Part of a small language model's weights: LayerNorm after each residual sum.
MLP neurons of a small language model. Each row is named by its layer, matrix (down: output weights) and neuron, and shows model dimensions 426-553. Each number is 128 + 24 x the weight over its row's rms, rounded and kept within 0 to 255. Numbers have three digits each.
A block is one neuron, or neurons of one layer that tend to fire together. After each block is what it responds to, as a language model described it from the Wikipedia text at the highest values.

L2.down144:114113092114129095166099153141097114085132125108118125125154125174101095082132110108160105122123125134140140143133100151103131107180181133095132175176142110148134153128070116117097086084132150138143154149138125112124135097155149124176096108137153168152146151106113151150134093129160137134146131109172151118141099131105156119149129162136131131122146105132134097144134144160129104145139
Inner digits of numbers. Single digits in the middle or end of multi-digit numbers, mostly in wiki table cells before a pipe, e.g. 7,729, 1,487, 93.07.

L5.down75:140149126121128151116112135150153126144120098146109141151151150128085145141082130141133118116153142157093127134160157136146142124104117117116133080129088114086115069188118163117174083071076160147102149131139138116115139123129142107174120161155157153080146141049114123140090116144145127089133135173112167092122142110130118139152118141170110111106098097094132157149157141103099138121092
L5.down167:136055126128110144128100168123115141110110136115112107171134111123121140128095107177088112138121097143121132112157132137131121123103125096141118123087122094139158126146143165096112159116139121127150134140112136166108148163135122154163151115148145144138123127125100120146142148131134119170135105080115102138146089092104110080189099167124186149104106103146157125147145137129141169067116
L5.down548:131114155103115115125163125107131148164100137142111090148118183104140116149158178096130178152111100129144093124118131159137167108155091136097133150130070125079114133100150144193133134138129159154124124125117147132126186148102137169119133140119090106089129114115128125139151114141086082162145129163147143121120103099151143127089191124119099138125103157115118118132135160137126154134094
L5.down676:126138184115089127134140158121134135129106130139150094111110118125200115113122153148103096129133126114132143139170109135134126103104164115156121132134133092144149180141125096155090117132151127116109157087126130119136148133161131143100129122146097117118096112133092146143104110117155117077133152141079148120110119110149090124156170175123124148150105130223150135147132111126140157102142
L5.down775:151120110107122088152132129117086127127182103145127105129108127077114134109144167167113123162090135107105126150128164140120116121136130143162087107117113133141166169170142090147135131142122129157086092097125125097156098118141128109104157099120093142076113091130111116102173120091127110124132157082117119140170137131137103123128127141169143114150173152143120142141126123110132156107113
L5.down967:112097123158134081128144155100140104123135122098117077088150148154124168130118104148148120119102085161129112102117165141126145172094090113093118173095128077140118165135113136123160071110125120151130151102138085143109132105138080209142125144121149159140127108087110120145142103155121144179104148119123111158149135096178224146129138149091137119148140153137132092119111126146145120137066
L5.down1076:102120135120108123089145141118147170125148143122075135136103175130184149140125152120124136124151131146110148139115137121093093146148142128108091125082120139128143089149134147135121120107111130115134143146119151132121125138083132126141165140124127191119124089174153184151123126100155148130085145112112122153162140139148097113107143116140107119158128105141087137101169118121133117160119
L5.down1583:130088130150130131150114138098146096094149140132105148131141131110130155195142115099155138150146142225102089117139119190102163121117135135143135126121087103154128152131100115110132057122124106164130137105159146139177085154140139134130132158132107132100113112148132077128115134150117131119161113152120143123145123130153102139096159088122149101090158141143101156126143147149168116140119
Second subword piece. Fires on the second token of a word split into pieces, mostly rare names, numbers and CJK characters, e.g. Mem-ph-is, 1,9-6-2, O-ch-iai.

L3.down438:121108085118107146113111137166160133140146137135140121169139139138137155114137137144192131138135131171128126127150096107166108081126134116118111122138111141125061106152116153139102143076124127150136167121128066177121078117135150154136133115133116114133163141117096122140178130118098137097159122150120136063159108118136133126149112163155130149104109154121139172137131116149175157112144
L3.down487:147142141158174136107118150103110120124106164091147113154113097112113124108142142124112090137071084151130167115165081142105079119122111114148154117103135122153107134159160122178151118078121110168146111122122136124157128133136146117124156147128119095156120139125125141134101120065115131096121147175138123125088113127152110126084125128136113115116097106109158126088179106138085130127109
L3.down854:102131125168140146180113110149112124089122147096147131150112158142113099132115124073183112138151093105152144154120131128152110141151116134140128116101140081118132123136096096149151144127115090132112130175087126145134193141068121152144118096130103105103135168128144169090143096139123056146135125116092108111091145106153121080104128151112150093118129133135140119113137103093145138088137
L3.down1518:142134149136133074136184130137164145160160125103120148113135100167123141139125124117141103094094148159145115135088132158201162124131164141088136153139127152106068105124092159095123109118127092150110135081126103145102126135127117139113124117108134133129158160140097125157127154133142132136098106163131138095116107130115142151125165106129129149140109112156137116121125121118131172103130
L3.down1563:089095145131155150140105098143126072107129124110151131171155089138109123140142152099142138117127114149131125134087113159112145114122119136125153155134131153184125136130120079102138120156120100176103145092116129131098123128117175102150129162133121093119162119129126127153111186127188119159120084157122126116108148132131151139099134117102146130137183146122145142118124139122155141113111
L3.down1601:108142126149140124118129119153153140106176113110148064142128099116148152133119085127132140142125096155139122127161102129119133082133116129136145124150114119112119160150125168104081104110135112140097163083156112151145087095081130120146060146146169104148135114138110128110139158107146149138144106101138137139107097140136154156143162175142136145147138131105126106141130130144139113125125
L3.down1725:100102041121148117119155123114153163144143100169091113094139126109116142126140144112157113110122143146110127146080154136103167119124127137124121124123173146150136137092145107140155142103148099146144168105114139149167115151110153172150149131152142161123157075120125130168098164132137154094154112164164168116119145151147131135123173189136134117103110095129105120144107154126132139119090
L3.down2379:123117109150124124148153122104144092159142118111112131141140110161106126113136127067107122133156106171102134168154104126139154120146149141110122160152193102111102102131126159135148158136088121120129140079155107115071108115147151109134175105133122149122179114136075129145097076093129149123113107141078162119129137101123159151086129145143137143127137114112085111130098154166137166137174
Place and nationality names. Tokens of place names and nationality adjectives, such as cities, US states and countries, often after "in" or a city name, e.g. York, Oreg(on), Japanese.

L2.down1934:112104123123145101100150135146105137165146159118125193197123148127096054122118125109151108125123161139099131096137120148116133122108141128115161168138101098126068120111083123132099137112122157150104188093136149125144114113137129111115126120154120115124163119146119088150151132058124144168107094132104122139143099164137128083107139144116127116100124131143142119114107131122129187104109
Place-name tokens. Names of US states, cities and countries (or their final word piece) in running text and tables, such as York, Ohio, France, Peters-burg; occasionally other word-final pieces.

L5.down1032:125122113123125103107112123129113103139128093086094116132172091126109073126129151130134151107114072146111189139126114145119122130146123119116120121145139148132086141115115118131160148155148141132121116088131157097101097117168120127121093086160120171147146105125130157113163092116123103117136142132121145140108163086156151107152117159156112137155100113119126112084142159112148135129142
L5.down1235:105090099140123137131189094144162144149116134170148097133118152139159105156146140155138061157146108097132089108166134162129128176107110121152088134147144161150087139144127078128134134130148107149110127130143182135082131109124146117130103108066104101170121118105148092166149124152124113076128172153128168121099167101112119172141125149119138132150134092153121122128131122156140107114104
L5.down1245:142098135106147166169139090153070164157071122132126148134141135115128131156116114148180088093146158125113110114128123140133142134120121156109163132149134149087124152112125136155110121132125134127109139130160132137162151092096123118103121183094130100112112130120162103099146110125105150116132145130138147104095124135102126110178108141164098145124131079143163101129131121132126130137138
L5.down1368:139103129118159134102132117160098150066111131110124103118148100101141121085127121103133140092134131102078126103161154143094145127123158132172125125088137117124093128143108115178107140131149159119151081104138109109056160102149127137175147083131083102116131137140128128128107107117114178136125122125126120104117111126116157156080082118142081126093145116113109123138116137159146097138148
L5.down1881:157115108112118110140118122134142094149108116094122141129122116199099144078119111121112114148165111123136145087140160114115111158134102159141113122081136101161114147092122142138187139128138148115162152126145174163151120137111074076127082106172139152089086091136138164141130114165129093146144107183129102112112112124101107148133133161112135125138162091132183141167171086099134142123111
L5.down2046:104122125131131126138102113150103143134105107102127102123143126121121179104172131092094130156102155149099143154098142198107144144121138122118127112098113171149117119078151126105168150128098107150124128114103090169132163137095170136118087141144074097084114147149145111117148128174153098113167065127134089137142112123099152107139146115117170138132130110139136117171100093129117161094071
L5.down2133:149129129174126119147120136072150141148101153161142084147140170121121152131131125165136130088121140136166156088131135078162114171139109136128127175150110151129145147067188131108106085131089100114148120159129148156132112102154150116138101141131139157135073136138108093139102113157119089130156104128125135088140159157168112096125115116125137112115138096162146143131128099116164124142117
L5.down2338:171169128123145086156142144108153168125114137083081083170117136114083106116098069120084127111151110140118121150085126101113094126134134106138171141103123137135102145140124109198105140094123080115163114100143103123118120109106109146163076143139144141101147130076126159101132089152128120124113100132120094104075157094094105112093107138124146138109149098143172155133113116147139113131106
Place-name endings; subject verbs. Final token of a place name after in, at or a comma, such as New York City, Rhode Island, Oregon; more weakly, was or is right after a person's name.

L3.down215:129099093130118140103156074099105139179109163137178130079151131128123145148192105119142126135151066092149180102109136102157118112113130100125055119111119095121138149105138121147119123123115041158107151128140150127123151171129095131140122125148143150074112133127116135147170148148125131172103158123150133140130139091145115110102127135150110131145174142106143123104189161127110096152152
L3.down529:100119110111115157089142135111111163086130163140103115149167154121124065124145123134162112109120135156080117121110125116102139144145156166147105131167163122131169093118111122083111128157156133125118121124097141134124145177167132164110143117135124148162124152131131155115152115103128120109131153137107123121146131150096144155134149129114112131161076166161106143130133088091091132136084
L3.down1117:122164131088133147145155166193099143136127127078144105143132091102108104107117103112144172129139096079118151121081158129127163123095115130144116081086102143114105144099108137146150106140139091130132157162147133108125174117088198152089113131118135136127114063111113085106126132124124092139167133111141098155153167085156135126121149110134152120178123118118128142115119120127128145137108
L3.down1325:152112141115158090140096134152121091101158191145139082114092118107125085123161130201128132124122135115142183151122158134073159140061127111100094156109156129149148143137107124141129116134091092142126155081125059124076126121136155139099170089130118140089091137142061137102124099126194122118164127126107127096167168127128148141124144145127123150124128110169147121159134127097138073164140
L3.down1332:127113129135126113100127152112126129150133160131100140101148125164124118097138095122123111154166129164141124145116099112090114120145085099086076099121088129122091107114115127143152124110107103154115085132139131161118149076167150138142093146108138134098107159113131118165077103109171094155146145130158171115169147131102125121134162100116096130176122147102081109154090135160146105100139
L3.down1520:118086160126151107115129166122138131079187148129076123128125117144112132146127107100150140109124118104153118162151119189118174163144147079143164111134132132150093163139155111156147100123131152126122112090138103105155135124127116097142153154138130118118110105104114139122122141159086140112135128153116141157155084132150087145137084149139089075127153172132133140140142122139093162073111
L3.down1915:110149151140128117126113128128153146111127135140128140145086158119133153176125118065068155143138121158105147167150125114114171174145123123128122082081100118143187120109126134139097125110117133158097097152128104105149141135103113103126161149137143144123130086144118093106135138109134129141140113116089108149112137129088134172119103143146124128115126128059149151117121116113121172099144
L3.down2479:094121135129155128137109139137083147092095169162132099123108154126131117122142150116118094127136110111151181186127110127088123126165123170131095102150081120117157130108126149150121133118143151112140139087103122077176133129127105150075130137130119125127140142106122137100121120122110075109109125110147115119131146091135109102172166095096119137159139162152107146126105155114106114093108
Name-internal abbreviation periods. Periods after initials and abbreviations inside names or titles, such as H.B. Smit, Mrs. Potter, Vol. 6, plus mid-word pieces of proper names like Ar-l-ington and Thom-p-son, often in tables and lists.